From a checkpoint of a small transformer trained on Wikipedia: 12 layers, width 256.
MLP neurons of a small language model. Each row is named by its layer, matrix (gate and up: input weights) and neuron, and shows model dimensions 128-223. Each number is 200 + 30 x the weight over its row's rms, rounded and kept within 0 to 999. A neuron's up and down rows have the sign that makes its largest values positive.
After each neuron's rows, "fires on" lists the tokens most often at its 100 highest values on Wikipedia text that the model never trained on.

L9.gate609,134,263,197,190,147,167,231,207,194,164,280,189,232,198,255,212,245,231,134,189,229,217,238,223,217,147,195,188,203,278,224,137,173,186,206,212,231,229,216,246,231,209,195,214,180,200,238,193,201,194,223,183,220,169,156,194,228,176,220,148,177,208,180,224,213,220,138,254,227,174,196,204,165,185,228,151,202,206,135,215,198,196,210,203,221,213,234,181,194,238,214,214,233,157,144,215
L9.up609,165,181,267,227,181,228,166,196,209,234,207,190,146,223,142,210,187,227,174,197,238,198,231,209,205,160,183,176,161,214,215,187,209,241,160,169,258,156,203,217,278,230,195,221,193,185,225,155,251,193,202,254,215,237,203,202,167,256,213,178,188,213,193,275,230,169,215,179,198,201,193,217,235,140,199,183,187,254,195,204,203,211,175,169,230,263,188,130,216,192,188,242,192,200,175,220
fires on: "==", "==="

L3.gate625,205,215,173,199,194,178,250,188,211,197,217,174,211,199,190,150,180,175,230,266,160,183,217,224,159,193,168,201,194,160,222,184,194,189,171,203,171,230,212,204,196,182,174,154,230,224,192,198,235,213,173,120,219,189,163,240,157,196,216,167,254,275,143,166,145,213,200,144,235,213,238,215,242,168,189,246,189,184,204,201,196,193,220,196,233,211,141,232,170,247,170,218,187,200,135,190
L3.up625,159,201,203,220,99,183,306,219,239,201,245,260,179,205,200,173,167,251,195,218,168,189,156,133,201,141,249,207,164,180,252,157,219,188,162,219,180,239,210,190,223,203,130,163,226,267,169,191,214,226,139,221,188,211,172,202,213,214,207,207,169,243,167,195,180,180,204,178,236,229,168,175,266,220,270,230,225,185,206,198,207,238,196,247,214,223,181,214,180,209,192,242,199,214,113,228
fires on: "ak", "ac", "or", "V", "ate", "P"

L8.gate373,205,194,205,194,183,176,169,195,178,253,172,217,191,204,203,244,202,142,232,200,210,191,215,202,221,193,197,179,161,211,198,178,221,182,184,219,211,232,226,201,150,188,200,209,195,139,251,171,213,190,190,192,191,189,216,183,206,177,192,215,156,212,152,177,200,219,145,156,223,174,186,199,236,258,185,230,198,257,223,218,201,231,189,148,190,185,216,194,224,219,235,226,254,136,219,129
L8.up373,210,179,167,251,207,187,169,220,209,194,205,205,259,170,205,193,174,142,182,204,210,240,200,178,161,189,235,192,208,270,180,207,219,277,159,202,190,232,218,219,226,211,193,233,173,211,200,198,204,203,182,226,180,249,180,233,185,155,181,216,170,240,203,189,219,157,188,231,172,191,208,194,294,145,231,217,231,228,202,135,196,225,191,176,183,205,202,196,182,203,187,192,246,202,222,194
fires on: " by", " of", ".", " to"

L2.gate896,232,184,196,235,192,203,223,167,194,167,169,231,204,208,241,171,241,163,237,245,219,184,261,197,205,190,220,231,226,211,168,215,165,174,259,173,234,167,205,211,212,239,195,193,140,186,225,195,154,211,213,167,224,254,234,198,225,161,207,232,140,207,169,189,195,233,205,176,197,211,205,205,177,200,176,127,208,242,220,222,111,227,149,220,176,203,195,198,191,164,276,178,289,158,185,208
L2.up896,190,202,174,209,226,245,167,158,226,193,205,196,181,246,203,215,204,250,194,116,176,206,150,203,186,169,242,219,233,193,261,183,160,217,218,159,191,191,205,178,191,218,193,221,212,228,175,135,198,182,169,174,192,175,164,145,224,184,228,234,165,208,186,148,199,203,205,220,213,202,204,186,205,236,181,114,202,290,205,200,201,235,144,179,242,192,199,196,254,197,179,206,212,213,210,213
fires on: "t", "l", "ict", "n", "is", " fl"

L6.gate477,242,154,182,172,227,232,229,171,208,191,219,215,209,220,182,192,147,261,266,193,188,195,239,240,269,221,232,232,162,224,187,209,216,220,198,193,191,186,195,217,150,200,177,136,220,206,162,220,204,209,221,199,197,226,201,224,215,209,160,198,207,158,210,206,195,250,198,161,241,238,181,189,189,255,237,221,158,213,223,201,222,225,171,256,193,118,152,255,193,213,195,220,243,198,196,164
L6.up477,156,194,158,167,184,194,225,229,264,189,225,179,209,212,167,195,183,143,198,244,238,259,220,202,241,235,212,224,200,172,164,163,193,170,235,156,247,237,239,210,217,158,203,238,161,186,231,208,220,232,197,210,207,233,264,208,184,208,224,208,187,230,191,158,216,183,212,212,218,214,208,208,178,148,183,176,224,242,178,189,153,200,192,158,250,229,199,152,214,161,228,159,206,213,240,176
fires on: ","

L9.gate73,181,191,247,186,174,208,195,177,208,179,205,228,214,190,234,160,215,238,208,252,163,211,264,251,170,204,229,207,201,193,276,240,189,178,235,195,262,203,199,232,206,213,236,236,200,150,229,243,241,231,214,190,194,169,190,225,196,238,143,208,137,199,216,151,139,209,171,185,149,241,213,170,267,165,203,246,171,182,197,228,175,181,171,217,234,222,160,237,187,183,198,194,188,200,212,272
L9.up73,147,189,181,179,175,197,181,236,196,280,129,170,189,172,288,200,196,234,266,177,193,210,198,204,209,222,200,224,149,184,230,176,213,189,174,210,186,167,171,243,223,211,253,230,279,210,175,181,213,240,219,213,211,150,211,194,157,207,216,230,213,151,199,200,179,203,163,218,168,212,199,185,168,184,176,159,181,187,221,250,186,187,169,222,189,166,206,178,175,195,217,219,229,160,242,244
fires on: " f"

L2.gate440,200,192,188,198,205,229,189,201,189,211,218,175,243,165,245,169,195,203,217,189,167,249,243,242,211,233,194,192,234,226,209,227,215,200,270,213,210,218,206,197,234,197,207,223,254,169,219,267,184,202,243,167,178,206,207,170,233,216,185,221,230,198,226,241,195,183,245,179,176,215,202,138,223,148,210,174,241,209,212,187,135,194,208,185,200,172,171,189,213,193,217,184,230,149,213,177
L2.up440,183,198,172,179,225,207,205,179,206,247,221,211,193,179,194,205,166,251,218,195,199,217,175,193,187,182,227,179,177,190,199,237,189,211,179,194,212,233,181,201,150,172,253,195,175,199,175,172,231,200,212,185,190,211,150,254,197,163,271,200,138,207,195,189,192,265,193,201,252,199,244,214,259,202,171,162,212,210,165,207,138,234,185,160,203,226,192,238,227,161,222,200,214,213,219,249
fires on: "on", "ac", "n", "t", "ug", "acks"

L8.gate572,212,208,193,197,170,258,200,122,191,229,153,230,157,165,187,244,191,255,185,256,265,186,168,207,152,204,192,187,217,178,210,219,205,220,220,199,168,134,204,209,182,182,169,142,204,157,188,189,179,249,233,216,193,233,191,207,241,212,153,209,186,271,177,183,239,159,187,173,182,235,226,204,138,171,179,224,213,219,226,142,226,223,179,247,217,212,190,186,229,133,192,215,255,221,165,144
L8.up572,210,168,152,141,221,258,163,240,222,197,175,198,218,115,189,198,190,190,211,227,222,218,180,198,162,169,236,213,232,145,187,241,201,224,193,174,220,279,166,156,164,229,155,195,128,169,262,159,196,231,185,188,191,175,226,186,221,246,232,257,173,207,196,176,190,215,196,252,162,231,174,187,213,185,174,174,215,181,153,162,185,191,175,225,192,142,233,180,214,185,210,169,182,172,228,190
fires on: " of", ",", " for", "estern", ":", "ed"

L8.gate695,172,238,170,230,244,222,228,234,222,178,173,213,182,230,160,154,188,184,189,241,223,202,225,194,246,207,196,180,194,166,164,194,189,198,210,171,212,233,217,213,182,169,191,195,222,200,176,225,170,208,176,279,217,251,203,204,188,234,209,179,208,180,226,156,237,245,166,213,179,139,218,226,232,205,183,235,261,233,271,180,179,179,165,157,173,203,202,198,228,180,170,185,195,242,213,185
L8.up695,241,145,192,242,213,214,218,231,161,235,233,191,185,163,176,194,179,162,162,161,200,252,169,215,120,192,162,165,185,141,198,149,165,180,144,199,236,204,255,194,233,176,165,271,198,191,153,213,218,175,172,218,219,175,250,211,206,194,172,189,245,192,194,241,234,221,206,152,219,213,182,165,181,172,208,218,168,232,196,228,182,220,185,187,176,201,174,193,209,197,213,219,146,175,130,196
fires on: ",", " and"

L9.gate598,159,201,162,231,173,211,180,208,189,236,240,182,209,162,218,142,214,217,194,172,240,208,201,182,207,178,201,225,193,174,168,189,202,173,152,195,245,205,266,196,163,190,204,257,189,197,155,206,206,180,209,208,207,219,228,188,232,224,219,182,174,238,165,191,169,210,254,159,279,246,171,181,184,222,138,201,189,160,160,227,186,256,225,190,197,193,207,231,181,195,197,183,187,223,222,160
L9.up598,207,181,195,184,135,242,229,241,207,178,217,209,156,254,240,212,204,146,223,234,162,228,254,207,168,178,214,222,187,214,254,206,187,202,207,222,180,187,210,171,219,180,183,208,202,256,173,240,189,219,155,240,190,185,173,216,202,240,158,173,180,199,213,219,196,229,262,168,182,205,207,168,210,178,207,261,182,144,196,211,214,171,197,177,155,253,157,184,245,211,230,224,193,185,219,182
fires on: ",", "19", " in", " and", " "

L3.gate103,183,151,164,210,197,193,201,248,171,148,162,219,216,193,199,186,224,190,216,192,245,187,246,156,243,164,180,176,218,175,211,172,239,174,154,152,178,173,147,208,206,195,195,176,151,160,195,155,209,232,245,263,235,194,194,209,179,191,177,170,153,222,179,225,227,215,189,215,221,181,190,162,216,206,232,199,134,214,183,141,172,202,249,173,243,203,220,147,208,163,226,163,163,173,225,245
L3.up103,216,172,181,223,188,232,178,166,196,178,177,148,237,193,222,249,188,239,194,201,189,202,207,189,213,207,203,197,212,251,187,204,200,255,244,203,189,220,209,224,173,157,211,205,218,215,182,217,132,249,197,163,269,183,119,194,246,160,193,231,159,156,201,206,190,182,240,192,149,207,136,197,187,225,206,216,190,192,217,228,242,264,174,172,173,213,225,201,208,150,219,198,161,220,219,197
fires on: "ch", "bor", "v", "ath", "ory", "el"

L6.gate188,220,179,212,185,206,196,189,211,174,157,215,211,255,206,229,221,186,146,201,225,202,189,176,209,230,187,226,177,168,171,127,188,190,208,208,226,247,248,228,182,158,199,203,197,218,234,203,240,208,216,227,161,212,191,249,228,169,223,214,169,251,185,242,269,245,215,149,185,138,226,219,197,214,159,217,204,238,216,193,213,260,155,179,159,179,228,169,237,172,175,229,198,197,196,206,190
L6.up188,201,270,165,188,225,174,194,227,207,228,171,212,194,178,180,261,224,170,163,179,207,206,256,201,188,146,216,220,204,182,146,207,201,197,196,179,204,201,193,249,218,169,212,216,212,204,152,206,215,188,223,253,199,203,194,169,214,220,237,181,222,145,267,223,187,187,218,184,224,223,173,210,199,204,240,229,219,212,141,206,139,203,222,179,153,181,199,140,130,185,187,229,207,169,223,173
fires on: "c", " most", " /", "ootball"

L9.gate595,187,203,213,198,204,210,239,179,147,230,203,218,188,212,153,221,230,199,206,152,205,212,205,176,218,168,209,225,234,239,212,207,123,227,199,188,216,228,231,214,183,147,241,189,191,204,196,233,241,177,203,180,171,187,153,185,240,206,197,204,189,171,211,238,150,190,246,240,234,167,179,186,207,182,209,174,282,170,155,237,228,232,216,147,238,252,173,150,213,180,238,193,248,173,214,248
L9.up595,189,180,270,181,169,222,162,207,136,241,286,221,241,210,222,220,232,198,193,186,203,142,186,211,256,178,215,203,217,247,202,174,195,231,234,184,220,195,235,231,195,223,207,181,207,197,208,237,225,198,200,193,223,244,128,150,170,252,208,201,172,198,184,136,194,157,211,191,176,223,222,219,144,201,215,189,241,238,187,206,207,200,211,165,176,209,180,203,212,179,168,249,212,195,184,167
fires on: "==", "===", ".", ":"

L8.gate386,185,133,175,221,233,157,193,219,227,147,229,178,235,197,226,163,168,158,218,254,202,232,193,228,253,203,215,185,196,201,218,191,195,155,139,196,189,210,168,145,189,220,190,222,194,194,181,209,161,190,215,170,126,154,217,180,193,199,203,196,183,245,195,190,225,243,147,209,242,188,119,201,185,163,236,178,234,208,183,223,235,158,210,137,206,217,141,173,189,169,278,198,181,196,147,210
L8.up386,227,195,239,221,233,206,167,203,196,202,212,191,197,184,243,182,176,195,183,194,244,228,173,185,233,181,193,233,188,191,243,192,256,239,191,197,163,192,215,175,202,174,226,188,159,214,197,235,165,249,233,160,162,205,252,214,187,245,216,153,203,203,213,234,140,176,265,192,220,214,217,244,184,196,187,191,204,220,140,211,187,196,153,144,177,218,192,138,200,205,233,196,216,213,196,195
fires on: "a", " R", " V", "ah", "ar"

L8.gate711,166,149,200,209,194,178,211,203,194,226,164,243,159,167,161,157,209,148,165,188,211,216,219,208,187,241,172,149,197,200,164,215,137,188,226,199,213,237,175,242,212,191,205,215,189,214,197,150,126,188,206,229,181,179,163,151,216,166,184,189,191,166,188,178,191,218,207,192,237,215,221,161,225,202,189,198,175,181,219,170,181,191,256,160,243,188,232,198,154,174,229,191,186,178,212,177
L8.up711,175,203,229,212,214,219,170,215,191,229,228,208,153,207,176,158,179,236,202,211,205,213,213,226,224,212,276,186,184,191,163,185,154,177,159,204,177,182,227,162,194,180,175,186,152,161,126,231,161,189,229,238,213,137,180,189,215,185,164,199,202,157,222,224,180,221,220,245,268,217,177,242,205,221,153,205,223,253,272,211,192,196,214,169,229,279,208,240,192,220,175,198,242,189,163,208
fires on: "ed", "ured", " used", " produced", "ained", " known"

L2.gate152,165,196,249,191,180,158,233,207,195,182,204,218,208,194,210,162,246,152,177,171,170,209,246,207,209,190,219,185,119,166,207,257,195,180,222,200,212,222,217,192,224,249,221,182,191,197,227,187,190,239,203,236,180,238,153,208,180,240,183,233,181,185,216,174,187,210,177,160,230,216,221,201,236,213,172,243,226,178,181,187,133,210,142,178,142,190,181,253,178,236,191,200,214,184,181,161
L2.up152,184,171,202,215,173,233,219,237,291,206,191,219,150,172,241,180,198,219,148,220,157,232,200,184,193,218,200,194,193,208,183,189,187,158,222,210,202,191,205,192,234,221,187,204,148,196,260,282,180,209,196,195,113,200,204,205,241,231,194,153,212,239,216,243,234,195,178,174,183,164,193,208,216,223,214,206,268,248,189,154,232,179,190,226,220,205,195,203,202,143,199,163,199,228,245,208
fires on: "air", "hip", "act", "hed", "est", " direct"

L8.gate593,169,191,222,186,250,261,152,141,213,240,237,148,172,223,190,223,235,207,223,208,231,215,241,143,243,171,202,195,184,179,230,209,182,258,215,250,212,186,177,143,171,180,172,139,251,223,162,209,155,227,193,149,192,198,195,160,235,163,162,213,210,180,165,157,304,144,207,192,191,211,202,209,204,254,199,222,163,246,225,207,207,141,189,198,178,243,221,177,179,124,232,192,173,192,206,189
L8.up593,179,202,233,145,179,232,190,191,251,201,226,210,223,180,163,146,170,195,201,224,201,211,157,216,184,208,184,234,214,165,256,237,213,180,140,204,205,227,232,215,219,202,211,149,190,146,257,222,198,220,277,179,203,242,190,199,192,194,196,249,240,164,221,228,206,214,221,201,191,248,194,203,256,222,210,185,156,232,201,155,209,211,188,208,224,128,180,224,238,197,186,184,155,239,160,236
fires on: ",", " in", " of", "estern", "outhern", ":"

L8.gate216,178,224,249,191,160,167,238,194,158,158,213,208,204,205,179,214,198,142,215,227,217,198,176,170,178,214,220,198,219,187,162,182,244,175,264,231,215,193,134,138,216,162,187,163,228,208,183,234,234,215,192,195,192,193,197,190,188,189,218,198,172,217,173,192,188,153,179,194,156,235,178,178,156,215,192,268,200,154,159,193,200,173,187,170,213,236,186,194,243,226,163,212,222,226,212,179
L8.up216,162,217,244,166,189,197,216,182,220,233,163,199,178,179,225,251,201,161,194,190,215,222,167,159,166,253,248,239,200,202,199,178,218,201,117,208,221,238,178,178,225,216,156,153,202,261,243,168,225,214,200,216,211,217,192,198,234,150,211,148,194,162,166,199,181,129,238,175,227,175,207,222,222,216,202,154,219,194,212,176,216,165,186,246,179,191,205,174,227,208,177,218,254,179,174,192
fires on: "-", "ebsite", ").", ":", ";", " family"

L6.gate547,191,136,188,250,200,210,166,204,194,144,219,262,221,168,165,193,189,200,250,212,180,199,191,215,165,260,236,219,184,222,239,212,207,200,201,147,182,177,220,219,183,226,218,251,200,187,168,213,236,185,209,221,185,176,218,184,210,231,216,195,143,162,213,197,181,175,215,231,200,200,172,221,212,135,180,125,180,181,260,220,201,216,199,229,213,161,181,174,221,228,202,218,189,166,183,205
L6.up547,191,234,183,222,212,213,206,213,195,149,227,215,198,212,178,202,200,167,235,203,157,171,219,187,222,223,197,168,180,162,194,195,196,190,149,192,183,171,161,200,208,190,215,193,256,188,143,220,193,192,216,157,194,179,181,192,202,249,174,173,193,224,248,232,176,185,178,201,224,131,202,188,175,184,147,244,154,236,157,230,194,211,239,157,173,236,187,215,202,231,232,173,256,153,220,177
fires on: "s", " pres", " res", "ons", "us", " Ass"

L8.gate926,175,184,200,213,201,219,173,228,163,231,188,198,210,190,194,146,186,207,165,223,214,180,250,237,192,185,196,199,166,149,219,216,192,198,185,175,237,152,189,222,179,155,193,187,187,257,199,223,227,179,153,220,212,199,291,228,233,140,208,197,208,200,235,160,201,171,205,186,206,195,215,185,174,223,153,171,216,187,234,172,205,197,206,157,256,199,227,246,224,224,214,207,172,214,231,158
L8.up926,221,205,168,218,172,161,188,206,183,197,251,200,197,174,217,187,135,239,163,201,273,202,189,217,199,205,192,145,173,209,211,157,164,189,167,201,243,236,225,213,261,157,179,196,209,201,174,181,222,172,181,221,186,205,237,184,206,201,248,202,159,180,216,208,235,199,149,176,237,211,241,252,213,213,213,184,192,243,177,161,183,231,201,183,210,181,210,127,176,186,162,240,244,228,226,213
fires on: ","

L6.gate514,208,174,245,214,154,210,133,204,233,188,248,246,215,197,202,166,173,216,227,270,198,174,171,248,222,245,246,208,184,184,202,184,210,207,182,179,205,182,231,215,225,141,198,171,155,192,246,244,208,174,220,203,202,223,194,156,158,184,269,173,240,230,198,237,141,248,230,183,193,234,185,174,243,233,161,222,260,167,219,205,172,238,248,136,265,192,230,180,238,203,192,168,186,238,246,219
L6.up514,162,169,165,178,185,205,234,199,225,260,232,171,133,229,187,139,226,136,225,255,145,201,185,222,237,163,220,178,190,231,176,184,220,230,192,164,257,194,209,300,216,214,175,212,209,237,178,194,196,242,191,200,178,194,254,174,145,191,178,208,109,180,188,214,215,134,247,227,166,184,208,208,200,158,217,213,215,215,211,156,121,188,197,191,201,241,220,179,236,200,196,216,179,172,270,192
fires on: ","

L2.gate781,180,188,176,226,149,221,243,176,175,184,200,180,266,192,201,247,187,257,165,179,168,224,227,182,179,263,222,197,235,239,212,160,222,170,215,179,172,238,173,254,258,228,242,279,246,195,204,223,269,246,190,250,193,230,199,245,190,206,209,235,186,236,116,221,219,195,220,179,237,245,235,215,205,165,162,161,208,221,234,231,208,159,203,152,171,144,170,205,217,202,227,167,173,183,242,177
L2.up781,214,222,195,226,216,208,222,177,193,228,181,191,251,210,156,207,192,210,240,201,166,202,194,186,183,257,158,201,191,200,232,203,205,219,184,205,162,203,212,210,193,197,192,199,239,211,234,182,212,172,191,150,165,189,194,214,226,142,126,230,171,204,203,165,178,195,198,169,181,175,205,175,177,204,174,159,197,171,176,205,162,163,260,208,171,123,227,212,199,167,266,241,216,151,212,184
fires on: " res", "s", "ne", " every", "ult", " not"

L3.gate253,171,182,207,277,205,186,257,188,179,215,138,166,220,234,185,170,198,148,223,206,205,213,183,219,171,210,212,183,199,213,165,201,171,172,184,225,189,175,166,203,222,221,200,217,199,233,205,183,173,214,220,184,228,262,261,198,172,187,133,222,233,212,211,208,215,222,230,194,194,221,143,215,149,192,191,184,178,217,105,231,204,225,231,210,190,189,222,153,201,165,180,201,236,195,237,183
L3.up253,246,188,207,177,219,155,194,207,155,191,212,199,229,216,204,187,203,161,222,264,230,179,179,237,199,210,214,232,210,206,181,224,157,168,220,204,181,144,212,212,167,210,224,204,130,203,160,210,211,186,235,203,172,251,195,201,231,190,245,237,194,214,159,183,197,233,242,202,170,203,244,176,152,197,187,295,150,185,218,200,195,198,223,196,196,223,165,174,202,155,174,237,195,224,199,155
fires on: "ra", "ut", "ook", "ly", "yl", "ph"

L3.gate968,172,222,227,168,208,174,232,216,181,159,250,215,264,229,94,180,174,207,221,164,192,145,189,169,181,200,199,183,210,230,198,203,236,187,169,209,228,218,164,196,185,193,254,216,204,149,260,234,203,232,233,220,174,252,234,198,187,280,150,144,153,213,164,204,186,150,225,187,235,213,237,209,233,166,217,258,221,218,199,176,218,239,198,211,172,199,214,231,189,180,208,224,202,198,257,197
L3.up968,197,134,256,215,148,248,172,187,189,204,191,187,244,221,223,247,179,202,190,191,240,176,190,201,190,234,233,160,221,143,187,177,165,208,225,216,224,149,186,200,160,185,230,176,188,175,186,231,209,265,178,227,205,242,190,202,226,168,175,169,192,210,163,244,187,183,256,218,218,229,177,199,241,215,169,197,189,222,215,131,189,262,186,204,177,251,178,258,216,242,242,234,206,209,228,137
fires on: " rem", " sy", "ym", "ly", "."

L9.gate186,200,196,193,181,248,184,206,258,203,166,207,167,201,232,219,205,185,175,205,208,209,175,210,202,210,168,188,197,188,214,176,158,227,216,211,170,208,199,176,216,226,154,213,217,199,146,170,208,235,220,172,199,188,201,204,174,208,217,186,270,211,192,205,173,152,190,223,132,249,182,152,156,203,268,188,229,245,233,168,147,145,194,182,178,186,228,181,250,253,182,179,179,141,233,187,215
L9.up186,184,187,214,190,159,203,214,180,180,242,183,202,180,193,216,151,227,179,227,231,229,211,194,180,134,139,182,229,151,242,193,145,197,186,221,164,202,215,211,231,234,161,181,239,180,179,175,217,220,232,231,206,204,166,222,138,232,211,256,160,209,228,157,206,215,189,209,189,184,169,165,249,215,195,211,252,249,177,189,223,143,163,184,235,191,223,194,218,223,167,151,217,185,192,220,175
fires on: ","

L6.gate185,170,269,197,192,208,234,231,212,207,250,132,192,223,202,188,196,223,177,194,232,228,210,173,152,215,198,167,109,195,194,216,174,239,224,231,181,237,116,192,178,210,181,218,248,196,218,200,196,183,188,207,198,169,201,220,164,250,220,242,182,233,155,188,276,218,197,171,156,229,225,231,185,158,173,191,214,183,198,198,224,183,177,227,187,176,148,183,174,189,183,218,242,161,219,165,195
L6.up185,191,194,200,169,201,235,196,186,187,183,161,230,222,208,216,200,194,197,185,266,197,173,191,215,186,209,251,163,253,217,231,150,200,234,159,188,196,174,178,176,264,216,204,212,241,226,203,166,235,200,173,189,217,198,212,171,217,163,177,170,187,200,217,203,199,190,212,186,147,144,195,162,183,228,200,238,209,199,200,203,256,171,172,161,157,213,184,196,217,139,197,159,208,208,144,183
fires on: "i", "an", "ann", "o", "ans"

L8.gate726,212,225,193,230,208,224,224,198,203,179,202,194,226,143,165,180,193,218,210,221,183,180,187,169,259,207,220,160,151,261,212,229,166,155,217,212,162,197,219,223,177,184,178,211,238,217,198,171,170,219,221,208,220,196,218,218,183,231,165,171,271,242,158,138,181,204,218,191,231,180,142,233,204,211,215,122,208,192,239,221,230,234,204,201,179,207,217,173,186,187,186,236,185,198,208,221
L8.up726,181,169,174,237,174,245,250,243,222,176,225,277,193,201,159,186,173,246,157,186,243,193,204,193,161,190,221,215,211,171,220,202,212,139,223,171,160,241,254,169,127,175,150,166,223,174,190,206,183,205,141,255,179,182,132,223,248,212,165,221,218,184,232,198,204,199,203,139,201,172,177,198,155,179,215,195,226,186,219,192,199,272,209,215,224,153,165,209,160,173,179,265,186,236,221,234
fires on: "–", "ac", " |", "or", "-", "s"

L8.gate451,179,145,195,172,214,197,204,162,231,210,184,273,192,213,170,187,225,201,179,280,255,173,186,193,220,191,235,172,196,214,210,195,240,200,192,203,158,166,243,202,220,217,174,250,205,193,224,124,175,246,221,266,154,254,193,190,219,198,170,235,201,230,208,216,234,176,191,148,163,207,255,236,219,165,178,209,203,166,197,205,183,174,182,238,225,194,204,185,220,194,215,201,188,131,237,219
L8.up451,223,188,179,230,210,157,162,204,178,223,220,208,182,183,152,215,175,164,199,213,177,204,266,167,175,182,229,177,172,232,185,236,231,209,248,183,185,185,202,199,177,194,182,220,185,199,225,224,170,204,165,243,243,183,233,183,228,205,238,226,184,223,203,191,172,254,225,229,162,261,163,194,141,203,161,188,155,222,185,252,214,145,215,229,200,216,189,197,223,207,195,210,181,227,164,191
fires on: " the", " and", ":", ",", "-", "="

L8.gate111,204,225,195,122,205,155,171,214,129,207,186,236,208,232,193,260,186,191,184,200,212,157,154,202,188,200,192,176,209,195,253,185,170,186,197,214,208,152,235,166,214,175,224,206,189,183,229,180,196,191,170,155,126,191,206,208,204,217,149,196,225,203,192,186,185,231,246,162,201,183,184,191,214,154,247,234,205,218,242,183,206,246,186,129,191,215,180,248,210,210,170,251,265,198,257,194
L8.up111,228,201,203,151,163,248,166,198,166,202,217,225,164,213,182,193,213,184,203,195,192,239,181,231,262,168,271,150,140,225,199,220,205,222,235,182,167,193,212,157,205,189,192,222,176,156,200,251,191,207,145,161,226,203,141,224,194,163,186,212,195,238,207,189,214,169,218,169,215,227,193,204,213,172,221,170,230,164,189,190,190,191,226,213,188,194,207,246,174,176,205,266,229,252,189,159
fires on: "."

L6.gate622,187,212,165,215,209,219,199,206,180,193,276,175,193,143,146,159,169,234,203,242,238,164,195,207,156,189,168,208,168,196,247,201,210,152,191,209,222,196,193,202,208,186,172,207,204,194,198,233,193,231,174,209,242,233,166,187,203,196,255,208,182,241,195,171,156,199,166,165,182,224,179,232,206,227,134,227,199,212,248,195,183,170,217,215,245,184,156,188,234,208,187,160,173,204,181,212
L6.up622,155,240,200,178,208,215,216,160,169,198,220,205,188,226,200,177,188,142,162,145,177,185,250,200,158,193,189,224,164,201,203,266,251,207,240,163,216,161,215,194,160,216,191,218,174,258,245,189,248,213,136,183,180,197,257,231,209,189,226,173,202,175,203,163,175,193,200,261,186,189,176,187,181,202,153,154,185,191,164,187,180,168,158,235,227,240,159,173,188,190,205,142,167,233,254,170
fires on: " |", ",", " ", "w", "'s"

L8.gate207,159,250,184,216,208,226,186,203,173,195,204,181,188,185,203,211,186,258,192,225,279,234,192,214,232,203,261,215,180,195,152,209,220,222,222,157,167,170,143,175,190,177,186,195,232,225,194,225,195,128,210,177,217,268,245,182,230,191,216,239,138,230,224,135,188,201,199,215,163,244,176,211,252,254,211,170,226,196,203,207,187,187,206,203,188,213,205,187,209,202,253,253,227,244,178,146
L8.up207,214,235,204,195,265,235,164,193,181,204,195,175,219,175,237,224,187,220,189,286,272,263,181,222,168,183,230,182,182,182,147,259,238,199,188,115,214,179,140,199,180,203,185,182,208,247,168,186,216,217,200,201,230,211,184,202,232,176,224,215,163,181,175,212,241,192,237,148,184,241,235,195,249,205,207,224,149,160,168,196,208,171,206,193,190,208,252,209,209,188,183,188,194,208,162,171
fires on: " as", " became", " appointed", ",", " of", "ing"

L2.gate530,149,149,136,169,243,243,206,187,203,194,172,204,213,175,203,215,204,231,208,253,252,160,184,169,167,206,202,216,220,164,193,172,202,200,227,198,167,212,228,159,223,174,160,199,158,165,202,132,188,233,229,213,230,232,244,204,198,206,261,228,197,168,237,176,199,157,250,199,232,208,225,170,182,204,168,180,190,186,198,171,206,161,192,263,167,197,173,196,238,199,196,220,241,222,166,195
L2.up530,241,229,217,175,188,178,180,192,190,184,130,210,276,232,169,146,178,212,213,199,232,188,211,222,224,183,217,177,234,210,201,233,187,233,218,193,234,172,215,202,209,196,182,164,172,173,179,165,223,209,263,234,202,181,175,239,243,221,164,221,193,171,201,211,218,204,211,185,209,176,163,170,188,244,187,168,207,187,176,220,170,152,220,180,188,200,229,244,251,161,177,212,195,207,215,156
fires on: "er", " later", " However", "ord", " other", "ater"